python train.py --n_layer=12 --n_kv_head=1 --optimizer="muon_variant" --beta1=0.9 --grad_clip=2.0 --z_loss=0.0001 --dataset="wikipedia_en"
MLP neurons of a small language model. Each row is named by its layer, matrix (gate and up: input weights) and neuron, and shows model dimensions 16-111. Each number is 200 + 20 x the weight over its row's rms, rounded and kept within 0 to 999. A neuron's up and down rows have the sign that makes its largest values positive.
After each neuron's rows, "fires after" lists the tokens most often just before its 100 highest values on Wikipedia text that the model never trained on.

L3.gate125,162,191,211,201,212,196,199,203,191,189,207,148,204,173,183,204,228,215,176,185,152,223,171,176,170,197,216,203,202,186,204,184,178,205,205,221,185,166,158,241,169,214,213,195,222,201,198,223,207,202,194,219,196,221,218,203,210,215,224,202,177,190,217,222,166,198,174,205,207,171,178,201,196,159,197,185,232,184,195,200,224,161,163,231,164,220,175,208,212,192,194,226,171,188,167,209
L3.up125,178,212,198,227,193,228,200,198,201,196,168,219,200,204,182,187,193,175,198,195,161,198,224,221,192,178,208,212,200,231,206,183,189,206,194,237,193,169,164,176,177,190,173,198,209,213,202,191,191,231,169,191,190,210,225,217,195,223,247,206,207,226,203,207,184,213,207,214,167,179,205,168,190,192,193,205,229,164,190,238,217,192,203,237,196,225,208,213,207,194,236,215,213,201,217,200
fires after: " the", " The", "The"

L8.gate270,202,202,173,208,198,204,186,197,195,202,235,196,161,196,143,196,194,202,213,190,225,186,178,189,177,205,216,222,202,222,185,203,213,171,211,187,192,207,207,168,201,194,175,181,217,207,185,224,193,198,225,214,173,216,222,205,202,215,194,191,219,198,183,211,205,204,201,211,186,220,203,176,193,181,199,183,190,218,187,215,165,233,213,179,175,173,184,200,209,196,187,176,145,191,203,158
L8.up270,178,198,225,224,195,203,198,219,190,210,213,184,229,198,259,218,180,165,216,199,188,212,225,198,206,217,171,153,225,173,169,177,191,211,186,203,190,197,195,213,201,179,198,193,258,201,210,162,185,243,192,182,218,216,175,194,212,212,212,213,152,229,175,186,213,158,197,144,243,218,204,223,212,207,214,205,199,229,191,187,164,188,183,203,190,226,151,180,217,215,214,201,178,203,195,189
fires after: "0", "5", "4", "2", "8"

L4.gate703,188,191,226,154,193,181,209,172,189,200,224,204,178,193,180,226,226,228,224,220,190,229,190,205,219,196,214,178,212,187,182,231,176,227,210,220,215,207,196,233,202,205,202,166,189,217,230,175,219,239,187,212,204,183,203,169,211,224,197,196,217,198,195,199,162,195,218,172,197,234,156,200,206,201,200,205,205,214,204,216,171,203,210,190,190,212,187,198,179,228,199,228,212,206,235,211
L4.up703,211,220,239,195,202,208,204,196,150,194,232,233,188,224,203,213,197,233,196,207,194,233,198,216,201,171,213,221,233,205,187,230,181,186,206,195,193,196,176,208,231,192,220,186,198,226,190,199,218,207,204,159,152,210,222,158,233,200,197,197,223,204,166,192,212,212,184,175,226,191,213,215,207,214,175,189,214,203,224,223,177,226,188,221,195,217,180,192,168,235,190,198,224,203,226,217
fires after: "\n", "-", " |", "==", " (", " W"

L3.gate1058,226,177,214,219,199,164,211,209,181,211,226,171,194,186,229,181,212,205,172,197,186,231,199,204,173,212,240,184,191,221,225,190,171,206,202,224,176,197,202,192,188,180,184,206,200,184,202,184,209,218,185,196,207,152,205,193,204,187,205,220,227,205,209,224,207,202,228,181,184,223,172,182,212,203,195,186,193,185,191,218,219,229,169,204,202,216,199,200,216,231,211,172,191,198,198,210
L3.up1058,230,223,213,199,199,186,197,199,191,179,178,213,185,199,209,171,195,196,185,178,170,170,210,183,173,203,243,183,228,222,205,147,201,207,203,235,221,196,195,217,217,199,205,238,212,190,179,165,206,189,150,215,194,181,237,159,228,188,233,207,218,189,194,197,169,205,196,171,197,207,198,179,219,190,175,198,228,206,220,221,184,238,201,218,205,215,197,200,192,222,207,206,199,212,188,188
fires after: "0", " the", "-"

L9.gate827,190,187,206,185,163,224,170,170,191,180,205,210,217,169,222,208,180,184,194,204,205,219,182,193,202,174,175,169,222,221,186,184,194,171,201,188,177,199,215,201,205,193,191,202,215,180,216,211,219,210,206,216,205,167,217,160,173,247,165,194,190,206,192,211,198,196,194,178,185,195,198,161,212,194,202,209,217,229,211,184,197,198,191,192,214,194,166,192,207,200,176,215,239,210,195,201
L9.up827,216,172,176,236,149,205,195,175,202,204,231,218,202,172,147,186,181,195,164,186,211,218,201,210,194,163,216,220,232,230,207,195,181,170,228,187,144,181,211,238,180,195,208,213,182,207,198,194,208,194,216,187,190,207,189,216,226,206,208,219,209,167,197,237,200,191,204,175,184,183,206,191,212,170,220,193,189,182,203,160,237,216,211,176,201,203,195,186,196,137,182,215,226,180,191,199
fires after: "0", " ", "9", "–", "|", " +"

L8.gate284,220,187,191,190,165,232,181,217,182,198,187,202,220,218,201,205,183,204,222,200,183,191,216,254,181,202,189,200,191,219,168,221,195,204,189,199,190,221,200,199,178,225,212,183,194,188,215,168,199,127,197,193,209,200,199,207,203,233,177,210,168,164,193,193,188,165,181,180,222,216,190,185,191,204,186,197,220,235,211,199,197,240,246,183,230,200,198,168,177,212,179,219,219,210,191,200
L8.up284,205,174,228,191,189,238,206,211,189,218,225,215,223,198,228,180,241,152,195,145,212,235,196,239,209,223,200,215,197,214,170,255,228,215,205,207,139,209,200,219,206,188,221,196,217,195,213,201,220,188,206,180,189,188,203,249,192,209,208,177,173,201,191,211,229,216,213,213,173,191,228,215,211,191,215,211,185,211,237,184,203,182,192,195,207,198,230,204,214,181,198,215,204,214,178,193
fires after: "0", "9", " ", "6", "1", " +"

L8.gate1150,193,214,195,202,182,207,169,211,214,184,199,200,194,236,204,222,193,195,197,221,217,227,205,196,232,193,230,202,187,200,199,195,187,225,231,231,182,187,218,184,202,196,181,164,215,179,198,229,220,197,185,184,220,189,181,220,190,202,175,171,192,190,193,182,200,210,200,190,236,222,197,151,173,204,172,171,252,183,214,181,181,253,190,176,190,194,206,192,213,199,184,203,211,204,195,252
L8.up1150,218,190,180,235,203,191,199,211,189,198,195,174,173,219,235,229,212,177,191,189,195,205,225,175,246,221,205,196,182,195,211,206,156,194,235,207,176,202,213,168,173,158,204,189,182,221,208,220,204,203,186,196,204,207,216,221,170,223,223,203,209,207,200,175,194,174,187,193,215,181,204,192,197,188,178,210,196,175,192,188,230,226,186,181,177,228,213,177,163,206,181,183,188,240,198,222
fires after: "0", " ", "|", "N", "9"

L7.gate302,238,199,171,197,215,190,151,195,168,208,176,219,179,201,221,205,176,215,185,226,185,189,169,203,209,212,164,219,194,196,181,198,195,181,196,204,200,224,205,198,192,198,206,201,185,147,186,198,173,234,210,189,206,174,196,201,180,199,154,195,210,202,214,185,225,234,219,157,181,197,202,222,246,190,184,156,187,228,215,176,256,186,246,164,196,171,193,188,188,185,177,174,227,202,200,181
L7.up302,198,163,199,182,147,184,191,204,165,217,196,221,210,216,198,211,182,190,166,192,212,209,191,185,174,189,209,217,174,176,185,168,185,182,191,221,194,187,163,201,194,211,182,222,202,174,187,187,183,192,214,191,171,180,214,212,191,224,194,205,214,187,218,196,172,183,214,188,228,170,192,210,187,204,170,179,211,226,178,192,165,181,183,190,206,190,183,256,211,209,179,219,143,219,212,196
fires after: " ", "2", " (", "-"

L7.gate642,191,217,185,162,236,204,186,180,178,190,202,208,163,199,193,192,193,228,217,177,221,200,197,198,200,215,234,213,205,201,216,218,215,203,256,180,188,228,212,168,235,197,204,237,182,226,196,228,160,251,190,168,205,215,246,229,208,164,207,193,165,204,220,227,197,177,196,175,175,201,213,206,201,193,149,175,209,191,199,205,196,251,158,224,184,239,176,178,189,227,197,176,203,201,192,175
L7.up642,196,192,215,205,236,170,212,187,188,207,242,191,216,210,230,188,187,174,186,207,225,190,186,206,202,181,190,178,206,207,187,212,224,176,170,155,205,182,190,205,213,220,210,238,192,186,233,257,175,206,218,132,211,168,204,234,190,218,179,189,223,210,214,212,201,185,207,199,246,186,169,232,203,222,232,212,195,193,200,213,189,181,213,220,192,208,208,194,213,193,177,210,203,185,202,181
fires after: "\n", " the", " con"

L3.gate1021,221,187,180,192,210,238,180,224,187,196,195,202,141,229,195,205,206,215,212,212,192,224,152,200,212,189,171,230,208,187,195,204,190,208,196,241,189,208,180,222,219,199,179,216,235,191,206,197,165,187,220,159,193,183,186,219,218,192,201,192,197,199,188,196,191,217,232,166,196,196,176,208,229,224,189,194,222,222,202,176,207,215,247,190,171,201,194,216,170,194,174,182,217,197,172,205
L3.up1021,190,210,200,196,234,259,230,237,174,182,184,214,197,249,207,205,195,195,211,223,213,208,183,167,204,174,206,250,207,200,181,188,210,182,203,226,193,195,187,203,152,213,201,193,197,174,202,200,188,197,192,198,194,200,182,199,194,197,188,177,181,210,207,216,197,211,198,189,207,212,220,165,192,207,203,160,228,209,197,203,177,177,176,236,193,226,176,185,231,231,206,173,201,210,165,215
fires after: "2"

L9.gate576,208,151,145,195,197,236,215,193,234,220,185,185,164,227,219,193,235,194,181,216,212,194,197,173,179,204,227,208,229,222,188,187,170,203,212,196,195,223,205,217,195,213,200,184,234,189,194,224,212,198,242,194,211,215,183,191,178,247,220,206,171,188,192,181,229,212,214,183,205,250,178,192,185,204,242,149,186,201,211,169,214,206,188,189,200,189,165,197,198,186,193,194,193,199,212,197
L9.up576,207,197,187,211,222,209,197,183,200,206,182,234,196,208,216,185,192,204,204,225,245,189,182,222,188,235,189,213,169,215,198,186,180,202,241,216,208,224,172,211,213,164,192,214,190,233,202,185,197,200,207,196,199,176,203,200,209,205,179,222,210,168,198,220,226,198,217,185,234,199,203,192,203,197,182,208,221,220,179,185,185,200,193,235,206,197,200,188,208,215,174,158,194,193,200,219
fires after: "2", "z"

L8.gate788,197,203,209,187,198,206,218,215,218,190,189,202,196,228,204,188,239,185,214,192,190,202,184,207,178,191,183,219,233,232,235,204,193,188,161,198,203,192,184,240,198,179,168,208,243,189,224,225,173,240,253,177,160,165,196,196,230,201,165,240,187,213,212,195,190,209,239,160,218,212,204,248,221,154,212,171,206,231,177,186,212,209,202,168,171,160,217,199,198,195,184,172,219,178,201,182
L8.up788,180,181,207,164,172,202,170,175,187,192,214,225,195,207,189,221,202,236,207,190,176,209,198,194,189,209,183,194,192,238,194,211,183,184,212,208,202,196,197,179,205,195,194,188,192,171,184,202,180,208,208,183,184,212,159,196,192,221,160,228,197,180,237,186,140,252,249,173,206,200,196,224,198,202,185,174,226,209,180,216,245,186,229,175,210,183,173,196,177,193,205,217,205,202,212,223
fires after: " ", "1", "2", "\n"

L4.gate854,195,187,209,182,215,238,212,187,212,188,206,189,199,199,201,183,192,227,246,187,205,189,174,221,185,208,210,164,219,190,214,227,217,202,215,206,183,228,204,185,236,180,180,192,228,190,202,189,172,221,185,194,195,232,195,196,196,164,205,192,198,211,206,209,214,197,205,199,223,229,222,216,176,251,176,173,197,213,242,197,189,172,238,221,190,205,199,191,134,199,181,185,190,217,212,202
L4.up854,227,174,228,164,177,186,190,203,196,201,186,219,177,206,219,226,168,193,206,173,220,217,185,185,182,181,221,226,196,185,214,207,194,230,217,204,200,177,210,208,210,202,199,188,205,227,215,218,183,194,206,235,181,192,174,190,177,202,227,181,210,181,184,165,202,217,228,185,208,193,202,217,206,228,196,228,221,199,202,211,214,177,200,209,194,240,225,188,245,210,223,247,205,226,184,195
fires after: "\n", " (", " \"", "-", "=="

L8.gate1206,191,174,222,236,183,193,201,221,195,183,198,182,217,199,189,215,201,195,204,178,174,181,205,224,225,220,213,215,168,231,223,188,187,215,197,177,182,212,212,222,199,155,144,208,188,234,194,223,179,221,201,186,180,198,192,220,212,225,175,197,225,196,219,187,213,221,199,160,203,208,219,212,229,218,158,183,202,164,208,248,200,199,192,201,178,195,197,179,195,215,198,202,222,210,182,202
L8.up1206,188,231,194,225,215,245,200,187,208,159,192,209,173,177,168,196,194,196,190,223,199,177,208,193,232,213,237,193,204,195,217,167,203,217,185,212,202,192,225,207,207,240,199,237,198,221,216,198,207,172,193,161,203,218,208,199,191,206,212,167,246,187,168,201,184,194,246,197,194,202,231,189,244,218,213,188,209,172,180,238,218,233,209,186,225,189,216,216,194,219,200,196,202,200,191,166
fires after: "\n", "0", ".", "|", " ", "–"

L7.gate935,194,188,211,177,173,191,206,207,218,173,221,184,216,161,212,190,184,225,201,170,206,205,223,200,193,221,212,201,156,178,208,204,163,203,221,237,192,192,192,175,214,189,194,164,189,196,218,233,171,171,189,180,202,210,219,210,194,183,233,183,185,209,201,193,176,167,181,204,180,218,183,239,227,212,176,214,196,195,223,227,190,176,198,185,228,196,197,215,199,202,193,180,178,189,180,179
L7.up935,191,191,200,178,214,185,225,197,227,200,203,170,204,193,193,236,213,207,188,182,206,214,226,201,203,212,213,209,209,174,206,203,164,209,197,229,249,226,217,223,268,161,198,179,217,216,210,196,187,196,185,230,201,185,185,224,172,173,179,158,233,180,219,215,190,204,190,229,202,212,206,234,201,192,153,224,216,204,194,192,210,205,224,183,237,204,207,212,191,188,193,173,200,197,212,163
fires after: "6", "1", "4", "2", "0"

L7.gate359,220,223,221,181,195,224,192,184,180,178,200,190,174,144,185,215,227,195,205,228,198,167,193,234,218,202,209,207,211,160,202,229,176,196,193,195,236,191,218,171,188,198,156,183,188,215,196,214,180,194,220,190,228,258,154,209,216,196,195,203,194,194,215,180,207,212,183,209,178,205,169,201,207,211,175,189,173,158,185,226,229,192,182,197,193,209,193,224,223,237,198,200,192,194,193,196
L7.up359,190,187,206,194,194,201,197,208,211,143,177,189,195,198,198,182,167,166,191,184,190,200,200,175,216,232,206,225,184,206,210,182,222,169,175,234,226,182,178,194,151,182,208,187,196,216,222,167,182,191,251,219,183,172,199,185,201,236,180,201,202,168,179,233,193,199,253,149,186,169,193,247,193,207,192,185,183,222,199,178,195,198,237,204,209,201,175,188,193,216,182,178,210,217,164,194
fires after: "1", "2", "|", " |"

L4.gate427,186,180,196,205,210,206,216,228,190,192,199,199,238,187,200,169,227,222,178,166,149,196,202,182,189,182,200,169,192,176,234,222,175,201,203,197,215,213,195,157,209,198,177,192,211,202,182,193,235,214,251,209,211,214,218,175,216,210,187,207,210,227,232,198,213,226,215,203,221,207,194,217,191,167,169,189,175,185,187,237,205,210,227,197,211,194,226,238,185,187,207,190,165,193,178,178
L4.up427,224,240,190,209,200,229,205,198,241,185,205,201,211,233,219,211,217,187,189,189,203,174,231,190,220,195,200,224,166,181,160,163,211,191,195,155,197,210,229,167,218,241,206,202,218,215,213,183,195,190,191,193,208,208,205,221,189,198,198,198,199,205,189,187,225,201,231,222,176,221,197,174,213,232,205,190,156,182,228,176,180,202,183,191,203,185,196,192,182,162,170,212,182,222,196,214
fires after: "\n", " time", " University", "s", " Phil", " New"

L7.gate746,216,199,202,182,213,205,201,189,172,235,213,180,169,182,227,207,182,165,235,228,194,202,227,216,189,179,207,216,198,219,222,199,206,202,203,223,140,206,163,192,209,171,181,178,211,243,233,217,180,210,207,182,185,211,217,180,227,198,234,196,230,213,208,220,179,192,227,218,226,205,215,199,192,183,180,208,188,226,211,212,207,226,211,204,167,192,201,182,165,214,224,188,234,177,185,239
L7.up746,196,228,201,225,190,177,214,186,189,218,221,209,177,210,231,210,198,183,194,209,191,190,181,176,230,204,195,194,199,202,209,204,171,178,185,208,184,189,193,204,225,172,206,178,216,181,220,194,180,207,237,227,199,178,197,201,223,167,169,210,194,215,187,225,167,222,176,164,223,194,212,209,164,209,185,220,197,186,187,150,174,182,178,196,199,218,186,167,231,203,198,222,221,209,181,201
fires after: " =", "\n", " the", "4", "5"

L8.gate373,232,196,162,217,201,200,178,201,207,202,224,192,192,199,204,242,218,231,197,239,204,232,218,229,199,241,210,189,186,196,194,199,180,165,208,181,230,172,207,186,213,203,199,219,209,176,203,259,226,196,186,196,220,194,215,213,221,238,204,205,175,212,200,225,211,182,187,189,213,227,200,205,205,201,201,169,171,180,165,243,185,208,191,225,214,189,181,150,238,167,197,208,218,161,193,200
L8.up373,202,207,198,233,192,183,232,183,211,180,167,179,261,175,199,173,183,220,176,196,193,203,201,184,228,197,222,211,189,206,214,215,186,194,222,181,197,182,192,195,186,168,205,207,194,180,175,184,184,194,210,171,201,195,225,217,203,216,168,186,197,217,208,207,175,188,236,196,239,214,209,233,221,164,235,184,215,188,152,190,192,209,172,217,170,183,183,181,194,183,190,174,173,197,183,225
fires after: "4", "3", "2", "1", "6", "9"

L9.gate381,203,186,174,217,187,195,186,209,180,165,188,160,177,213,231,204,222,228,166,182,162,189,209,214,212,192,205,226,215,153,170,221,210,220,214,170,211,201,193,177,156,168,197,164,189,203,199,192,166,158,230,194,191,246,237,194,203,196,205,195,177,187,173,171,174,195,170,200,195,201,173,210,217,201,204,203,220,212,207,219,195,179,217,215,174,163,217,190,169,197,218,238,232,186,228,205
L9.up381,223,182,209,172,195,166,201,223,189,187,170,193,203,225,227,163,224,177,209,221,186,236,210,184,229,229,179,211,209,184,153,174,194,234,210,184,227,191,209,200,178,201,214,184,194,201,209,200,175,224,188,201,202,177,199,217,176,215,214,195,159,212,181,179,171,204,190,249,203,197,202,176,207,204,216,207,189,232,197,145,176,202,196,189,236,208,209,221,211,213,219,233,211,186,186,220
fires after: " ", "0", "2", "–", "9", "|"

L8.gate708,225,229,207,199,196,221,205,218,183,211,252,217,196,206,182,232,187,190,197,206,167,197,182,204,186,187,163,218,193,203,219,189,193,210,203,217,209,215,193,194,247,184,166,168,209,229,180,183,195,191,184,181,183,218,192,213,213,210,219,189,221,172,191,232,203,181,205,193,224,184,178,207,180,211,201,204,186,206,199,206,158,245,196,187,208,191,217,222,192,180,202,202,183,243,205,200
L8.up708,198,222,203,174,170,226,224,212,198,171,222,171,194,205,204,214,247,172,153,194,188,188,197,205,189,190,203,181,185,206,186,175,231,241,182,233,221,204,216,223,180,192,182,182,184,184,201,181,193,236,194,200,209,190,172,193,215,209,192,172,197,196,230,190,176,219,205,197,186,198,198,186,192,213,202,197,207,179,210,161,217,199,211,218,206,199,186,214,175,187,199,216,209,192,199,211
fires after: " ", "2", "0", "/", "9"

L3.gate467,227,198,196,230,208,213,216,195,198,153,206,189,200,185,168,182,218,213,192,207,212,173,194,217,213,206,240,180,217,156,206,213,201,228,197,180,213,223,214,182,209,238,214,201,192,187,201,208,189,218,192,211,187,212,199,211,195,193,206,221,220,211,191,179,198,210,177,210,224,218,189,224,176,176,230,184,191,216,214,216,184,168,242,222,207,202,195,208,170,187,208,234,231,211,191,203
L3.up467,230,232,177,205,207,225,191,183,193,172,202,203,212,187,208,175,208,236,181,208,185,192,192,208,194,176,192,216,190,219,190,223,204,195,235,195,200,228,202,181,203,217,206,195,194,218,178,208,193,197,213,217,196,184,178,157,187,221,196,184,202,202,153,194,215,172,168,184,201,181,237,202,213,239,192,224,212,191,220,189,201,205,203,177,188,195,198,204,186,183,192,211,197,199,216,207
fires after: ".", "\n", " of"

L9.gate272,175,220,206,219,178,200,226,174,186,185,212,206,191,162,239,171,236,205,195,201,186,202,240,184,190,224,212,212,200,181,183,202,176,213,170,220,207,215,193,226,151,206,219,205,191,225,197,235,176,183,205,241,197,173,220,199,202,204,206,232,225,205,195,219,214,185,194,212,199,215,197,197,212,186,175,216,229,215,230,235,210,231,192,206,193,192,221,213,187,223,187,241,194,218,180,190
L9.up272,204,227,204,196,178,169,215,190,187,208,158,188,257,188,184,172,224,223,190,192,189,205,209,226,225,212,223,205,213,209,194,206,226,184,179,217,164,190,224,189,209,194,232,215,227,193,190,199,164,191,168,214,187,217,236,187,213,173,160,197,190,196,179,197,137,209,204,161,222,210,211,185,184,205,239,163,191,225,189,202,203,266,217,216,190,191,219,215,190,179,196,197,196,193,176,197
fires after: "9", "0", " ", "|", "\n", "."

L7.gate514,189,193,224,232,178,206,187,227,193,158,213,210,199,221,206,163,210,228,225,177,202,203,203,176,183,189,198,167,171,219,199,211,206,247,201,198,199,197,196,224,215,178,209,231,181,218,211,170,228,213,171,188,227,199,174,195,230,182,144,169,213,190,195,223,194,201,194,201,181,182,206,203,177,210,212,125,226,138,176,199,202,188,185,201,215,189,184,212,192,162,209,159,197,215,170,210
L7.up514,191,188,252,229,224,219,208,185,181,215,145,173,221,190,204,252,230,222,218,180,176,191,236,220,207,193,215,199,182,215,195,249,190,207,221,165,211,185,187,218,193,202,207,214,208,172,213,170,211,186,174,182,208,210,218,209,193,210,182,193,186,189,228,148,212,212,199,217,195,191,191,176,206,186,193,166,196,183,219,230,205,181,185,196,186,193,247,214,191,207,213,180,179,167,211,183
fires after: "'", "6", " ", "field", "3", "2"

L4.gate1085,222,162,171,201,180,207,240,177,200,232,238,220,188,220,187,214,209,200,201,202,209,234,169,171,208,208,214,192,174,185,192,165,209,188,237,226,223,195,213,175,192,176,167,201,207,206,173,220,158,223,190,190,208,167,176,215,169,216,181,225,222,195,233,213,214,172,229,202,201,206,192,228,191,188,236,207,201,208,204,213,225,195,216,174,224,208,165,214,209,229,217,193,207,209,181,221
L4.up1085,217,210,208,208,176,217,177,183,197,227,156,206,178,209,180,210,236,222,220,184,217,195,201,159,201,202,184,180,169,243,180,187,208,235,208,187,196,168,201,198,207,173,238,188,245,214,183,210,207,185,200,189,205,160,216,199,198,192,190,186,214,160,226,164,185,190,196,213,234,233,202,175,209,186,152,195,228,212,205,154,202,221,222,214,190,185,164,232,178,226,196,217,179,160,195,190
fires after: " ", "|", "-", " de"

L8.gate553,197,162,191,192,194,175,189,219,200,216,189,182,199,220,155,195,196,183,221,193,190,223,204,207,193,219,250,185,199,190,198,202,169,210,193,243,194,192,201,198,203,195,206,232,212,237,201,184,216,203,179,195,188,198,193,187,203,204,221,176,226,228,219,200,178,189,210,206,184,199,207,228,228,226,181,198,202,180,202,178,223,202,202,193,181,154,172,165,220,192,175,222,174,191,204,185
L8.up553,192,192,229,177,189,169,179,235,211,176,183,158,232,198,188,221,189,201,167,211,184,199,203,176,188,179,211,227,224,218,180,215,197,188,198,197,203,221,196,218,211,174,194,222,197,195,173,174,195,201,199,221,189,197,191,203,156,167,215,191,209,207,243,237,188,214,223,162,189,184,239,218,227,230,187,183,206,158,168,234,206,233,245,171,201,157,203,158,156,198,182,202,176,194,203,136
fires after: "\n", "'", "5", "6", "0"

L7.gate80,199,214,200,228,195,202,241,195,204,198,183,201,204,170,216,220,223,177,188,207,185,213,209,211,201,203,187,227,190,238,185,215,216,166,199,209,194,235,230,214,183,194,185,186,190,220,234,228,197,200,192,222,173,215,169,227,205,201,210,192,162,222,209,213,191,204,236,216,223,176,218,207,186,216,202,188,214,169,215,176,189,211,224,192,192,205,205,179,205,202,176,215,222,160,175,180
L7.up80,158,201,203,199,194,204,199,188,135,218,200,194,204,174,191,218,206,179,213,192,221,227,212,214,198,203,204,212,184,180,183,195,216,192,191,215,193,200,221,197,215,193,203,201,226,199,165,210,186,192,189,176,196,172,195,212,215,159,206,175,170,177,219,192,184,189,177,218,190,224,188,215,187,168,203,196,203,200,186,174,183,202,182,207,172,200,195,246,190,222,191,209,196,167,167,209
fires after: " ", "1", ",", "0", " (", "9"

L7.gate292,187,210,191,245,173,221,212,196,184,225,179,199,199,184,189,187,218,186,181,211,204,228,223,200,177,245,238,178,181,200,182,182,187,186,213,216,193,197,228,182,195,200,208,198,185,210,234,200,215,182,166,197,181,199,208,224,189,221,183,198,200,209,214,215,173,200,190,193,199,199,212,205,148,221,193,171,225,155,234,193,217,204,212,185,231,196,180,212,207,188,213,207,182,199,206,211
L7.up292,182,177,213,220,186,205,204,234,203,211,169,189,205,200,246,188,189,200,189,200,195,250,223,201,168,169,224,184,208,211,181,185,205,214,224,207,164,204,208,193,213,211,196,211,213,163,182,204,216,181,232,178,205,183,216,230,186,223,208,189,199,209,216,175,174,177,179,218,198,215,198,189,211,177,201,212,175,205,200,206,190,203,194,207,196,201,209,190,166,204,181,219,178,179,207,214
fires after: "0", "9", " ", "6", "–"

L4.gate71,206,190,146,225,165,204,178,207,212,226,217,167,214,192,191,172,195,178,192,206,209,176,188,245,203,193,225,192,227,171,215,171,172,199,242,199,225,198,198,197,226,200,186,168,222,174,206,217,213,216,196,233,231,169,216,213,177,154,202,219,234,233,226,198,175,225,209,179,208,220,202,190,214,200,179,199,186,208,203,192,207,218,177,212,160,201,172,195,185,204,214,208,199,192,175,191
L4.up71,217,189,228,236,223,209,174,197,232,191,206,217,216,165,207,184,217,192,180,220,198,179,230,226,217,192,223,175,242,185,194,201,211,222,217,191,198,182,212,237,212,186,184,167,199,202,189,169,202,210,178,239,228,179,177,241,208,217,208,188,214,195,212,197,145,211,163,192,191,195,203,202,218,229,199,168,187,206,221,185,200,216,189,230,148,164,190,221,208,188,198,200,191,179,206,206
fires after: " |", "-", ":", " ", " A", " the"

L3.gate255,200,214,227,206,209,171,180,216,209,175,200,221,206,197,227,192,190,188,221,189,194,191,192,176,211,185,247,222,211,174,223,204,214,202,184,212,207,181,245,216,171,225,183,159,215,200,195,193,205,229,201,168,200,206,188,208,212,166,201,262,181,191,206,195,204,191,181,230,228,198,211,216,165,214,229,191,207,241,191,191,188,144,209,205,229,181,219,203,165,186,198,207,206,171,161,212
L3.up255,172,202,201,208,187,208,189,199,221,167,197,216,187,155,218,211,184,196,202,216,192,203,170,203,194,186,193,219,161,224,196,192,184,205,215,217,200,196,215,210,210,221,190,173,212,189,205,190,185,216,248,236,196,232,185,191,197,174,215,203,227,167,199,233,206,195,189,217,195,167,186,163,162,210,211,182,203,215,262,194,194,190,215,217,201,213,207,160,190,187,230,221,163,177,225,199
fires after: ".", " was", " to", " McC"

L9.gate630,171,201,189,197,149,208,212,176,215,196,219,219,226,180,180,191,217,203,188,189,201,204,215,223,175,184,206,177,201,232,220,206,220,203,240,193,206,209,207,201,200,203,204,244,178,230,208,243,183,197,209,216,177,176,159,199,213,216,154,174,229,208,171,211,211,179,220,217,204,204,184,184,194,196,190,196,199,202,217,192,204,215,200,224,210,209,179,170,196,216,188,201,215,266,202,183
L9.up630,200,191,230,206,175,202,236,188,187,222,187,175,203,211,208,199,183,193,228,139,196,202,188,198,219,227,194,230,198,213,187,208,211,210,188,212,182,218,213,227,192,206,231,177,196,203,186,199,211,190,205,199,167,181,221,184,158,223,161,192,173,188,235,180,221,231,212,246,204,211,215,208,216,204,225,233,185,206,234,231,195,217,230,196,188,202,202,180,179,197,174,214,200,175,202,176
fires after: "0", "–", "9", "1", " ", "6"

L8.gate1040,179,205,167,215,188,206,195,188,171,199,164,168,218,172,195,210,239,212,192,182,171,191,195,186,210,210,226,219,207,199,154,214,186,185,162,218,204,179,203,189,173,190,210,235,210,232,175,180,184,179,194,212,173,192,191,158,209,215,197,197,206,184,190,215,192,189,225,180,216,203,178,172,191,205,202,219,194,212,207,257,190,218,215,202,218,210,202,200,187,220,190,191,179,213,194,205
L8.up1040,199,203,228,190,202,199,199,177,230,176,205,185,188,201,165,163,202,202,197,173,235,233,214,224,223,244,196,196,186,191,226,216,213,244,211,197,186,227,224,205,186,193,227,228,186,213,200,184,196,212,216,174,192,207,196,219,213,188,216,211,210,187,165,213,220,202,203,195,201,213,196,198,194,212,239,198,208,201,219,221,188,208,198,229,225,222,209,193,185,170,195,202,230,215,195,214
fires after: "0", "–", "9", " ", "|", "1"